Weights of a small GPT-style language model, trained from scratch on English Wikipedia: 8 layers, width 160.
MLP neurons of a small language model. Each row is named by its layer, matrix (gate and up: input weights) and neuron, and shows model dimensions 64-159. Each number is 200 + 40 x the weight over its row's rms, rounded and kept within 0 to 999. A neuron's up and down rows have the sign that makes its largest values positive.
Before each neuron's rows, "fires on" lists the tokens most often at its 100 highest values on Wikipedia text that the model never trained on.

fires on: " sub", " vi", " bi", "vi", " gene", " co"
L4.gate458,261,135,192,177,180,152,153,152,126,208,166,200,200,209,209,211,227,218,213,132,198,144,199,187,250,190,232,277,243,167,125,213,207,214,186,213,271,206,194,179,257,178,172,245,139,158,216,201,192,150,262,137,208,184,204,159,139,204,163,207,187,216,167,179,126,162,256,181,181,201,207,127,157,279,207,232,198,256,161,176,202,140,187,177,231,218,232,184,183,231,284,212,244,216,165,300
L4.up458,225,147,162,181,210,194,163,159,231,225,223,172,171,192,203,160,110,206,171,203,231,145,246,168,198,224,207,259,202,195,189,162,212,179,156,239,324,160,167,124,241,215,212,176,215,217,256,160,209,133,229,200,243,185,153,216,292,152,186,200,208,239,181,225,164,172,240,164,208,208,166,172,218,182,218,213,204,158,248,235,138,176,159,195,238,211,182,257,217,204,194,263,308,184,176,316

fires on: ",", "um", "s", " form", "mp", "im"
L4.gate22,286,237,187,147,225,177,146,229,228,227,188,168,164,182,184,137,218,146,193,132,164,233,238,214,196,179,215,148,196,246,214,283,213,205,170,252,156,111,179,193,178,218,148,177,133,214,246,240,289,182,190,196,207,162,185,173,219,209,225,197,279,190,107,231,171,244,256,72,136,169,138,194,153,177,211,228,182,138,228,239,175,236,136,186,229,154,199,215,178,173,183,160,264,221,303,205
L4.up22,193,226,150,231,247,142,218,192,163,242,217,166,156,164,203,231,196,191,133,128,258,194,93,220,189,182,197,197,184,160,321,271,136,188,187,225,207,212,142,179,140,178,191,252,96,137,107,209,105,160,194,181,208,217,164,195,265,217,211,167,239,239,179,172,212,226,276,182,227,166,138,192,219,178,261,168,216,208,203,184,178,140,207,181,164,167,151,149,174,183,143,199,176,235,200,225

fires on: "s", "les", " children"
L4.gate178,194,154,224,123,156,211,106,188,214,224,245,167,210,175,181,251,271,260,225,235,207,198,249,155,155,245,163,133,200,217,113,230,158,177,212,250,186,193,144,175,234,221,113,183,152,185,189,234,256,186,209,207,186,272,203,204,172,215,107,240,233,158,195,153,275,247,120,230,230,204,205,209,140,308,215,229,192,253,267,196,204,197,217,242,144,147,213,199,192,270,217,223,139,188,217,226
L4.up178,136,173,204,158,245,194,252,236,214,227,256,154,196,185,248,246,280,202,231,169,170,214,196,174,203,134,214,194,163,209,245,172,143,225,216,217,206,226,142,139,189,250,115,219,116,231,234,220,220,223,234,166,253,215,153,205,207,262,172,178,187,143,183,211,166,242,153,191,124,242,213,176,138,116,188,230,222,170,150,113,269,243,162,189,188,245,203,128,187,210,208,237,228,234,166,162

fires on: "ce", "an", "'", "ary", "ly", "man"
L4.gate429,183,176,172,234,245,258,224,226,191,224,199,201,260,131,146,237,193,177,230,106,109,224,202,238,176,233,236,205,204,155,249,218,101,164,337,158,225,220,187,156,231,245,204,214,174,217,242,198,179,172,187,166,163,230,221,238,182,185,163,181,163,191,184,210,214,189,173,226,116,204,161,197,231,252,184,205,219,197,239,263,189,225,142,244,105,195,187,140,158,264,166,201,145,148,236,220
L4.up429,278,239,151,239,123,139,242,222,212,167,178,219,228,140,138,246,258,171,160,189,242,180,227,205,217,226,257,258,186,234,151,187,146,252,167,160,228,211,245,164,212,230,245,232,198,199,234,289,161,171,219,198,180,219,230,226,221,222,196,157,183,207,201,205,177,250,271,144,282,164,189,187,213,235,233,184,216,183,166,242,214,172,245,189,188,157,258,271,220,166,269,242,253,151,249,164

fires on: "an", "t", "r", "d", "on", "m"
L4.gate329,233,125,203,205,196,176,186,185,211,237,219,211,160,252,259,245,256,269,167,148,143,147,158,257,235,151,224,193,226,164,222,241,183,187,149,239,171,225,248,215,122,218,125,203,170,267,210,278,234,246,168,181,142,197,209,199,166,200,152,96,227,176,197,200,105,172,155,238,198,232,127,204,164,251,152,211,181,194,210,163,162,219,278,189,167,159,169,209,165,211,259,109,183,185,227,273
L4.up329,200,163,201,146,119,197,270,228,206,223,269,238,185,128,204,150,121,208,267,170,254,182,206,158,244,234,222,244,180,182,233,188,231,198,200,192,190,140,225,143,169,191,222,236,206,207,199,255,258,200,118,251,193,174,219,183,232,202,243,101,140,215,193,204,140,216,198,207,254,199,208,234,207,171,264,195,269,200,190,266,194,239,171,217,240,242,168,237,236,238,208,163,190,199,195,211

fires on: "'", " be"
L4.gate511,219,180,211,143,120,150,189,168,213,210,185,200,195,214,256,120,156,259,201,75,174,185,171,199,211,187,209,211,168,209,241,295,150,176,251,261,219,199,243,154,225,205,155,188,137,175,239,284,211,140,211,175,209,162,163,206,296,145,208,146,107,195,145,124,156,186,252,240,227,246,220,204,114,192,216,232,161,252,151,231,146,220,198,291,180,204,202,196,185,250,202,225,176,218,206,176
L4.up511,211,234,256,222,189,208,205,222,255,222,206,233,251,212,99,203,178,199,144,199,170,173,277,250,294,193,273,183,249,167,199,182,159,163,151,220,221,280,237,185,110,270,214,178,208,184,195,232,244,164,251,238,202,261,175,162,247,185,240,170,148,201,254,174,235,141,236,220,181,180,205,268,188,250,200,196,248,163,200,175,300,136,170,141,165,174,147,188,179,268,250,213,168,134,165,274

fires on: "lo", "l", "t", "et", "an", "d"
L4.gate187,226,111,244,219,221,277,206,195,276,230,196,221,217,154,171,251,237,246,233,171,185,222,181,171,221,190,212,162,327,157,223,226,231,196,233,174,167,210,221,150,162,172,168,260,169,195,173,195,231,153,191,174,175,178,166,226,233,127,171,236,157,209,181,183,127,149,192,289,178,156,207,235,163,169,179,206,230,180,163,222,177,214,164,184,213,182,263,209,170,222,166,158,108,104,187,243
L4.up187,222,211,121,226,225,185,248,176,219,217,196,250,162,232,169,186,192,187,223,133,235,201,182,288,197,195,270,245,157,246,255,198,267,259,210,260,196,145,174,246,225,218,217,150,208,128,182,222,174,222,172,164,191,178,219,131,192,236,188,149,161,148,137,199,212,225,213,158,170,277,221,154,245,211,143,231,178,255,277,158,178,231,209,208,257,198,174,262,148,224,273,256,154,251,254,153

fires on: "b", "il", "d", "cu"
L4.gate609,207,214,269,223,223,196,162,179,181,197,157,167,245,189,194,190,230,218,194,201,182,213,156,296,161,205,182,275,195,214,192,247,205,174,226,208,262,223,204,255,225,136,262,150,206,222,194,180,216,165,188,204,197,214,181,224,204,167,244,199,219,233,183,147,114,146,195,264,132,192,188,220,141,236,188,202,247,176,165,228,141,150,236,264,140,278,251,237,186,123,155,162,137,217,182,188
L4.up609,235,186,166,263,231,140,179,217,202,169,267,244,238,244,199,201,235,163,222,210,256,226,180,152,242,176,196,171,213,115,268,193,221,247,236,207,141,173,234,97,183,209,232,138,196,158,249,180,208,151,234,240,217,185,196,148,182,139,206,202,181,176,221,160,148,247,178,209,194,159,182,345,197,179,228,178,196,274,190,264,205,189,137,138,196,234,204,132,164,229,186,224,171,168,161,308

fires on: "r", ")", "s", "}"
L4.gate310,209,243,227,213,177,209,191,189,205,172,267,197,173,236,144,234,215,251,121,202,225,231,212,231,280,171,210,218,250,243,207,235,274,187,239,198,293,293,142,196,228,195,163,216,186,200,172,139,213,219,291,195,201,224,293,210,223,219,210,189,195,221,214,252,241,262,161,228,179,183,246,231,214,283,204,253,251,244,204,115,236,192,210,121,172,204,234,209,207,267,164,179,221,251,209,194
L4.up310,166,148,238,226,214,196,191,263,165,151,302,119,95,186,168,232,242,190,244,255,140,137,270,232,214,258,219,262,183,141,221,209,161,210,136,243,165,234,187,168,116,190,221,245,184,240,239,183,268,176,183,214,243,229,214,167,155,247,152,160,235,110,231,216,240,204,176,194,232,129,162,174,143,193,249,210,252,160,243,151,241,227,208,167,252,177,215,197,211,226,224,181,190,210,227,208

fires on: "c", "w", "ight", "p", "q", " person"
L4.gate360,271,187,224,233,245,236,168,282,172,125,269,132,174,191,189,172,259,177,256,258,224,225,221,116,174,235,211,130,194,166,217,226,254,204,237,218,216,212,215,137,201,189,185,149,205,235,206,232,199,171,222,204,155,175,246,114,213,180,227,224,145,156,203,144,147,146,180,185,252,121,230,161,221,156,209,250,176,190,225,233,269,220,205,243,233,201,216,247,175,192,215,135,281,244,273,148
L4.up360,238,173,190,139,165,133,193,173,140,204,229,233,143,162,214,199,205,227,196,122,229,296,186,135,247,184,167,124,195,274,237,208,212,183,155,142,183,202,206,163,215,247,225,214,231,206,176,233,129,196,180,161,207,256,260,215,270,254,169,234,202,178,268,157,190,189,229,163,196,173,128,203,125,151,270,205,122,234,190,214,212,215,192,136,249,293,220,245,146,147,193,214,138,249,187,225

fires on: "s", "ing", "int", "ight"
L4.gate92,251,192,269,120,272,237,165,193,174,161,120,156,181,209,192,261,199,304,225,195,210,180,218,183,140,238,231,179,228,229,162,265,213,138,161,192,215,260,218,188,197,258,216,171,196,138,242,179,234,210,255,107,213,226,232,198,164,211,129,175,128,288,218,263,235,232,223,226,166,255,162,172,125,289,165,207,208,217,194,202,129,217,243,183,204,187,158,215,160,145,203,157,159,204,197,260
L4.up92,174,190,202,190,247,206,189,258,162,207,192,164,193,190,156,219,181,281,191,238,295,203,214,207,193,201,247,219,186,266,214,239,201,88,207,153,271,341,204,143,168,240,199,144,247,208,178,246,263,235,211,187,222,173,232,141,244,266,181,180,224,206,226,173,202,219,181,216,208,214,242,156,178,228,166,204,263,214,202,196,224,245,182,249,175,195,160,172,249,153,227,276,178,188,109,194

fires on: "y", "s", "u", "th", "hu"
L4.gate459,185,117,209,203,220,219,229,158,175,178,191,252,157,245,220,226,172,237,166,243,161,177,254,187,155,133,159,200,243,198,185,217,213,231,213,190,224,185,223,194,167,179,180,203,173,236,188,182,267,176,252,226,227,223,201,126,200,239,234,99,218,167,191,222,195,248,242,197,194,180,245,93,239,177,257,252,224,267,177,220,212,229,213,215,199,216,228,177,206,213,146,151,228,212,189,213
L4.up459,168,223,184,220,244,180,151,151,242,152,161,150,125,189,199,225,241,153,171,211,226,190,194,183,187,130,189,191,210,158,186,214,191,171,184,171,290,136,219,224,251,116,255,176,220,190,217,223,234,199,225,241,164,154,199,202,206,163,235,183,225,195,189,191,215,242,240,196,253,268,207,179,185,149,142,297,193,207,118,249,183,217,285,134,217,196,135,143,199,203,204,220,263,185,202,208

fires on: "ed", "c", "n", "cent", "il", "\""
L4.gate448,126,188,242,128,222,207,234,227,169,178,119,174,211,184,241,164,244,258,194,212,186,76,218,129,152,197,134,248,229,252,142,308,200,163,222,198,210,180,230,229,207,155,159,200,206,260,215,195,250,207,280,147,254,174,229,233,239,200,253,152,199,253,297,223,166,176,243,241,243,208,121,182,277,185,224,234,135,240,196,200,205,228,254,118,149,201,254,220,160,195,202,195,150,215,254,234
L4.up448,228,224,179,212,220,253,128,185,218,184,183,264,203,207,220,210,159,245,247,189,292,211,239,220,108,160,248,176,200,166,171,227,129,253,254,200,221,290,242,179,201,199,228,210,250,219,179,180,217,179,229,142,194,213,249,231,212,169,180,157,128,275,202,153,248,165,190,149,190,209,160,215,234,279,247,210,149,255,220,205,229,175,191,247,235,233,120,232,140,218,187,223,233,199,232,189

fires on: "tri", "and", "th", "'", "li", "en"
L4.gate104,212,229,153,194,251,217,239,263,240,240,196,163,200,190,237,240,247,192,164,174,160,141,241,158,157,189,237,200,197,244,244,253,205,184,275,224,203,227,190,227,175,124,149,214,207,177,187,205,227,220,200,152,249,135,219,126,154,170,139,81,180,228,240,182,143,178,189,251,206,123,228,286,228,259,170,249,245,199,250,239,201,220,156,172,68,165,165,257,219,237,178,168,176,163,213,264
L4.up104,224,216,185,208,199,114,207,138,222,245,192,224,217,156,113,238,217,241,163,232,265,164,246,193,237,174,209,209,139,146,176,202,186,105,168,169,209,190,170,145,190,237,205,260,168,233,149,188,140,162,215,158,253,278,230,226,216,196,175,200,132,154,246,143,210,243,263,176,202,151,192,235,265,211,218,177,264,224,207,226,221,189,188,225,182,139,177,159,226,176,246,252,189,250,173,218

fires on: "d", "th", "rd", "nd"
L4.gate500,190,169,286,149,189,230,198,217,187,233,178,203,181,217,147,213,156,196,271,204,217,128,138,197,204,234,305,197,235,188,173,192,132,123,258,263,292,211,152,134,212,217,222,133,164,204,194,198,166,175,213,197,215,222,229,208,229,165,182,141,271,202,206,251,90,196,185,251,281,142,217,297,252,208,174,109,176,259,222,212,108,190,233,152,139,189,191,214,192,230,227,212,171,171,183,251
L4.up500,132,125,227,239,296,185,189,178,155,191,243,212,172,171,216,191,209,279,168,237,160,164,224,261,157,241,175,147,197,266,191,164,228,144,191,171,194,205,235,210,181,165,153,156,199,110,151,154,201,146,203,180,177,216,264,237,210,223,162,187,129,191,164,260,170,150,170,206,137,172,204,284,181,130,202,157,186,210,175,200,200,247,176,170,204,177,193,169,223,238,237,189,188,150,217,258

fires on: "re", ")", "|", "ra", "th"
L4.gate508,212,196,176,119,254,157,137,192,185,268,149,252,176,232,249,182,193,202,121,166,215,151,214,172,192,213,240,164,224,173,171,221,253,129,182,231,187,257,196,190,198,246,171,179,139,248,165,81,251,212,151,233,182,216,202,252,175,200,143,178,209,151,134,233,184,224,169,194,166,192,183,152,287,205,181,216,177,230,160,201,273,207,231,166,153,241,130,244,217,200,209,215,208,103,261,124
L4.up508,125,113,165,168,263,212,143,168,203,140,173,124,191,220,156,211,162,205,153,202,194,204,186,240,199,184,173,152,185,199,185,179,183,171,275,225,147,220,145,269,212,232,231,224,177,233,195,220,157,173,241,217,191,285,220,246,206,177,228,159,265,210,232,217,147,233,172,146,117,216,162,178,164,228,127,188,185,192,223,208,154,144,172,209,179,226,99,198,176,175,170,209,242,215,218,205

fires on: "o", "ot", "el", "t", "et"
L4.gate375,195,131,262,184,222,255,151,192,177,193,111,231,158,219,203,211,268,195,185,127,168,206,171,260,283,218,154,213,251,211,180,201,142,228,199,221,132,151,206,274,143,182,176,301,163,226,240,231,179,181,203,119,219,156,243,202,132,196,184,178,174,215,183,162,139,230,149,243,163,158,202,213,140,273,216,213,243,194,222,180,201,248,200,163,172,242,185,241,189,170,312,227,88,167,199,198
L4.up375,256,223,235,237,200,282,194,195,169,179,214,227,196,224,207,197,195,172,162,251,189,234,247,183,187,276,219,283,168,222,256,238,246,144,226,198,87,179,309,190,204,122,152,181,194,220,261,212,207,201,127,210,186,90,263,187,215,116,226,163,111,239,149,247,198,157,190,257,214,157,177,278,188,227,131,193,271,180,210,228,168,220,234,178,182,185,275,188,235,236,200,244,198,177,191,198

fires on: "u", "il", "hi", "th", "gu", "\""
L4.gate231,279,144,255,209,186,166,232,244,222,200,220,189,195,213,206,150,182,208,162,255,214,119,161,241,246,234,238,187,141,188,172,218,179,214,179,231,226,223,273,168,260,193,265,243,272,223,145,181,240,238,254,181,189,127,278,178,236,270,191,152,228,166,162,204,190,207,289,208,176,204,233,180,226,254,192,215,143,168,169,274,246,176,203,187,102,217,194,216,217,218,187,158,261,203,223,233
L4.up231,81,195,207,257,215,192,169,190,212,231,168,209,217,251,190,217,214,191,147,276,226,227,265,226,177,206,251,105,206,182,225,259,151,228,195,237,175,161,188,200,210,253,225,190,154,163,162,161,233,226,195,202,204,202,194,285,180,158,193,131,202,130,198,234,183,162,162,188,180,193,136,214,273,277,171,200,213,275,169,243,261,152,233,172,230,225,179,145,193,186,211,143,222,228,206,145

fires on: "er", "gi", "i", "per", "mi", "n"
L4.gate480,233,220,231,164,148,231,211,181,152,202,138,178,212,131,242,191,215,238,206,115,167,158,241,237,206,183,224,226,216,214,117,193,137,150,266,214,201,184,201,226,230,191,242,159,186,235,157,193,171,169,235,229,292,91,201,172,166,200,176,147,165,194,211,190,189,256,151,153,150,85,240,257,231,175,240,217,189,155,197,224,209,218,226,168,279,222,242,196,172,178,171,185,188,158,183,214
L4.up480,106,288,211,210,281,150,170,232,221,277,193,202,190,240,196,103,206,227,215,159,147,219,206,235,202,196,106,214,229,96,251,197,163,209,193,193,194,141,217,258,191,236,240,178,138,162,120,177,243,185,219,161,194,201,178,234,219,197,217,211,179,238,171,197,172,255,275,201,211,231,260,213,99,179,199,152,163,243,183,200,172,150,219,177,173,168,172,195,243,223,250,197,192,142,119,234

fires on: "o", "an", "ing", "e"
L4.gate487,198,185,193,196,161,217,190,248,127,219,279,189,234,157,172,201,232,224,205,226,247,274,248,266,177,279,140,167,253,271,164,224,220,232,235,235,149,162,264,274,263,210,204,288,208,201,183,176,174,216,247,144,232,179,197,204,182,193,157,189,208,133,221,185,255,284,229,137,162,162,188,213,251,111,153,215,201,217,218,180,160,136,196,133,195,189,301,230,175,191,203,218,242,271,190,189
L4.up487,146,182,231,157,126,239,216,181,268,172,209,232,172,176,242,139,215,147,222,91,228,229,249,164,157,185,208,120,254,214,214,232,172,154,227,194,221,281,135,238,263,199,158,179,311,240,160,198,186,246,257,179,233,155,225,141,198,203,172,130,178,177,256,150,123,227,153,217,143,187,200,202,172,199,220,195,211,214,206,189,197,220,216,190,173,173,209,262,175,220,213,234,185,183,265,188

fires on: "s", "th", " State", "r", "la"
L4.gate126,154,158,223,210,61,153,201,191,163,198,174,209,165,269,190,211,283,268,241,194,209,220,208,237,230,229,229,161,194,150,179,268,193,198,139,259,123,158,179,188,192,167,190,148,179,249,152,216,217,173,186,231,168,230,204,203,149,234,189,168,223,140,249,195,270,238,240,215,231,224,213,95,264,180,193,204,201,137,205,173,230,169,148,261,211,176,149,216,180,164,164,193,231,197,182,185
L4.up126,178,237,124,250,169,218,157,185,187,210,187,193,166,205,186,262,194,211,147,177,198,233,197,160,101,172,178,142,174,108,185,132,152,255,187,145,224,180,203,195,171,228,196,194,210,203,245,210,282,268,179,234,135,169,186,289,258,210,210,170,132,242,120,236,188,177,196,185,197,314,192,147,304,244,214,200,218,106,133,258,121,182,186,181,185,251,189,222,253,157,236,186,193,161,150,249

fires on: ",", "b", "ow"
L4.gate374,245,142,243,208,207,234,208,119,163,247,155,244,204,199,255,195,155,123,180,217,206,213,211,255,236,180,204,231,170,281,209,256,227,217,223,179,173,195,213,226,187,212,249,188,172,186,163,153,126,186,169,212,274,194,227,172,121,238,200,208,164,202,129,188,215,180,171,161,201,250,115,192,177,205,178,226,172,145,134,252,209,169,195,246,148,209,282,212,220,176,265,147,211,288,221,144
L4.up374,164,200,239,270,231,181,237,205,236,144,216,166,162,235,180,270,170,226,245,218,232,192,140,225,156,210,228,141,199,195,162,179,234,202,182,244,252,167,187,194,185,209,217,143,250,227,160,219,212,248,161,203,156,133,190,216,202,240,233,276,243,205,277,158,192,140,245,167,260,168,202,232,154,149,252,174,290,227,189,218,198,195,214,202,250,189,301,217,152,134,204,221,239,174,142,248

fires on: "c", "s", "re", "g", "ol", "il"
L4.gate494,159,213,255,81,216,155,140,221,194,251,156,233,240,226,177,161,154,239,238,226,237,216,204,225,146,230,222,162,206,231,214,132,216,228,184,267,204,197,195,273,235,242,235,155,214,177,158,131,160,210,106,242,240,127,155,168,144,212,238,154,160,228,214,180,203,176,174,137,242,179,189,149,187,240,140,273,138,188,230,230,242,211,184,214,252,197,234,210,204,192,229,174,209,193,199,186
L4.up494,227,222,129,190,143,153,246,243,170,223,171,186,206,240,169,231,136,251,179,259,174,136,216,205,193,220,239,168,173,189,176,184,189,208,161,199,162,255,200,196,227,189,226,252,167,177,144,253,260,218,181,204,234,161,170,164,223,205,221,151,218,213,216,171,219,154,242,170,232,224,202,185,194,188,228,232,117,210,159,177,234,161,195,191,196,268,175,261,213,88,190,257,196,179,224,159

fires on: "er", "n", "art", "r", "le", "l"
L4.gate352,297,170,237,165,144,200,167,209,162,190,149,176,163,190,213,132,232,183,248,139,147,161,185,242,202,128,153,207,208,201,267,218,214,122,159,217,188,210,215,166,245,186,178,173,228,250,162,209,173,201,262,158,201,164,178,241,270,210,229,177,202,149,200,232,167,194,192,228,150,195,194,225,149,255,261,212,272,91,114,170,187,268,205,164,163,237,242,201,182,159,151,214,154,191,231,153
L4.up352,187,133,190,248,223,241,193,209,209,211,150,246,206,174,291,202,237,253,221,233,264,289,214,172,183,236,135,193,267,184,233,174,225,133,204,162,228,190,322,195,206,181,252,202,252,139,177,161,220,163,173,224,134,171,175,171,182,169,173,262,204,269,273,224,197,206,174,213,212,243,196,178,240,161,259,167,235,214,171,204,102,219,178,155,184,214,224,238,176,166,225,187,123,221,225,204

fires on: "m", "t", "ir", " m", "an"
L4.gate518,190,177,213,227,220,189,207,246,187,182,211,187,201,247,259,204,221,228,158,172,198,245,171,253,199,208,240,175,245,173,248,205,257,164,212,175,228,163,245,189,122,238,177,185,104,240,192,152,190,234,224,162,265,210,115,191,189,170,183,148,252,194,174,130,220,183,204,160,182,224,108,172,186,196,115,218,172,193,174,231,117,219,191,197,162,232,202,236,236,128,231,212,192,183,204,276
L4.up518,180,199,122,193,277,230,257,265,243,162,273,251,172,175,181,252,247,208,173,224,227,212,272,206,218,164,240,207,144,248,166,104,212,167,260,275,200,261,128,184,164,128,176,182,154,228,230,246,165,231,244,223,223,261,247,228,250,195,207,236,226,224,216,143,239,223,127,232,152,225,175,220,130,183,207,242,171,230,223,303,205,206,232,196,257,180,145,248,225,266,254,221,195,199,226,243

fires on: "r", "re", "g", "c", "s", "ar"
L4.gate242,123,196,159,158,161,139,208,283,235,141,167,190,251,203,141,220,199,228,237,237,172,133,225,234,175,295,163,266,162,223,251,159,252,176,258,197,206,159,211,198,234,252,224,215,157,223,131,218,284,275,219,256,226,89,183,197,169,257,185,180,149,152,125,204,166,243,188,170,221,170,217,185,235,192,227,239,164,169,207,224,147,111,245,160,173,213,210,276,249,145,191,199,224,204,244,194
L4.up242,188,178,290,258,170,259,249,184,239,94,189,183,198,179,155,172,204,177,181,255,201,240,197,244,190,167,107,149,174,232,229,169,260,168,227,136,157,193,135,166,259,162,183,201,211,201,170,234,249,187,146,166,173,192,116,176,213,202,125,281,180,140,151,231,189,138,182,258,263,234,216,180,193,214,182,288,197,280,131,287,224,183,166,226,168,242,130,214,197,160,214,171,196,208,241,242

fires on: ":", "ra", "b"
L4.gate99,201,226,181,185,211,146,190,186,159,179,219,225,229,268,186,198,188,206,109,159,262,185,227,165,240,255,124,117,228,189,215,249,249,140,276,236,216,255,166,180,233,223,198,183,169,182,203,219,189,180,212,231,238,204,263,200,202,148,148,234,232,227,113,182,125,143,186,235,207,197,244,190,158,287,161,119,193,187,197,211,211,217,247,162,150,207,207,194,162,137,180,208,198,192,207,208
L4.up99,135,183,259,291,178,154,172,191,138,157,253,216,155,229,186,235,146,250,230,219,215,128,206,254,208,140,211,169,186,232,224,183,195,164,181,212,205,198,196,215,225,248,243,125,203,205,257,173,135,219,198,106,260,191,285,207,235,195,201,166,265,243,185,194,173,191,256,233,241,169,138,293,129,107,188,167,186,172,164,212,209,187,203,160,282,155,296,218,210,143,183,251,280,175,228,270

fires on: "w", "ur", "ra", "p", "ce", "iv"
L4.gate146,190,213,279,127,241,147,193,143,155,212,216,243,194,138,269,183,273,207,205,215,162,246,173,169,262,164,221,137,193,157,239,271,145,214,243,183,227,290,218,144,194,222,218,238,214,202,231,197,211,121,241,205,182,220,220,160,162,202,171,187,124,255,210,158,210,137,142,172,204,226,199,284,215,205,189,242,223,228,142,209,273,237,216,205,201,227,229,205,157,123,190,166,200,173,279,186
L4.up146,233,169,164,285,189,220,194,232,223,121,154,248,158,202,230,158,189,183,275,237,128,227,135,205,150,143,289,176,181,244,237,163,200,279,261,134,160,225,211,141,181,191,231,237,254,243,161,215,212,163,262,171,203,190,171,234,163,144,166,212,159,210,206,208,209,193,201,144,205,264,200,206,155,224,221,202,173,190,146,120,193,232,218,190,281,164,197,123,231,225,138,242,206,161,255,150

fires on: "o", "b", "==", "ro", "go", "lo"
L4.gate159,255,223,227,214,159,158,226,195,197,133,206,211,137,214,167,225,151,214,158,183,233,233,127,228,214,190,178,242,270,190,239,198,187,205,270,176,118,147,188,195,233,199,169,224,213,99,256,196,179,148,243,202,242,197,287,160,196,219,166,184,179,147,151,199,137,185,243,134,166,177,253,249,194,177,182,210,190,184,217,238,198,185,197,211,187,293,159,207,244,169,193,187,224,194,228,190
L4.up159,212,229,177,265,192,164,280,193,178,226,186,184,165,196,217,207,103,211,189,172,251,168,177,232,305,225,96,201,198,247,234,180,118,225,275,222,227,181,222,241,275,232,252,212,157,212,251,228,183,264,186,231,179,206,229,285,191,177,199,173,167,205,206,140,207,139,192,254,154,137,180,164,261,184,167,183,233,185,220,165,141,233,172,179,149,235,230,161,216,210,222,183,239,226,171,194

fires on: "w", ":", "te", "c", " qu", "f"
L4.gate143,172,263,131,235,208,113,200,199,210,244,85,181,200,174,183,158,151,223,191,187,180,176,233,281,190,223,237,145,204,174,203,264,186,193,239,224,170,228,184,134,231,293,134,236,162,207,176,233,176,213,198,120,213,250,237,232,259,171,159,204,179,171,163,220,197,124,288,256,266,210,214,198,287,224,236,181,190,270,170,208,234,226,214,224,189,276,210,180,211,174,237,113,183,231,189,205
L4.up143,154,214,161,256,214,138,199,191,273,179,216,165,253,140,189,222,178,240,238,210,134,252,181,265,207,168,293,237,186,260,225,195,226,170,193,216,239,190,248,157,228,283,251,252,145,205,237,177,200,195,229,208,215,308,253,209,150,224,186,181,226,232,153,238,229,159,247,191,215,201,199,212,167,248,234,229,275,244,245,101,189,254,206,194,163,248,255,204,149,245,191,201,203,191,152,153

fires on: "an", "es", "l", "ing", "n", "y"
L4.gate112,325,179,237,280,204,113,231,249,153,226,199,204,196,213,175,136,238,189,291,186,145,158,239,221,205,112,194,118,189,235,235,219,187,158,236,216,196,241,180,274,187,187,266,185,209,267,218,214,241,245,272,166,240,192,223,150,240,173,190,108,175,182,248,204,228,291,261,156,211,209,197,201,198,246,235,145,204,200,224,191,194,225,259,138,240,172,257,133,167,190,263,182,142,202,217,201
L4.up112,255,150,136,204,207,191,191,198,185,241,160,172,184,173,254,269,176,252,196,157,167,228,126,220,177,196,207,183,165,147,248,204,253,221,164,221,155,256,212,219,182,105,202,136,112,199,233,254,235,243,190,202,241,203,219,148,167,199,228,163,247,180,178,145,182,209,213,253,212,268,190,206,127,197,231,241,185,224,175,114,152,195,238,164,192,179,255,135,164,240,191,165,185,219,202,193

fires on: "th", ".", " Gold", " of", "Career", " career"
L4.gate438,232,173,189,211,225,207,217,207,201,223,246,175,143,217,240,231,218,151,156,299,133,182,176,197,149,214,195,179,204,159,259,213,191,185,201,218,186,209,178,222,240,166,167,266,196,246,213,226,197,206,302,131,207,254,225,270,184,194,231,128,249,238,172,109,189,261,248,185,182,146,133,158,152,217,165,181,185,178,238,168,56,206,191,122,147,233,210,182,154,250,192,185,148,160,182,320
L4.up438,192,212,299,185,155,215,236,221,259,268,251,149,205,163,213,225,215,159,134,282,235,160,222,241,206,209,249,176,184,158,287,223,169,191,121,264,236,212,95,155,184,168,188,255,191,203,217,180,171,182,217,224,191,235,187,238,252,156,222,207,227,223,293,175,231,210,210,155,156,209,243,161,159,179,203,175,229,90,238,168,181,170,236,130,232,213,244,207,170,254,255,191,214,231,160,208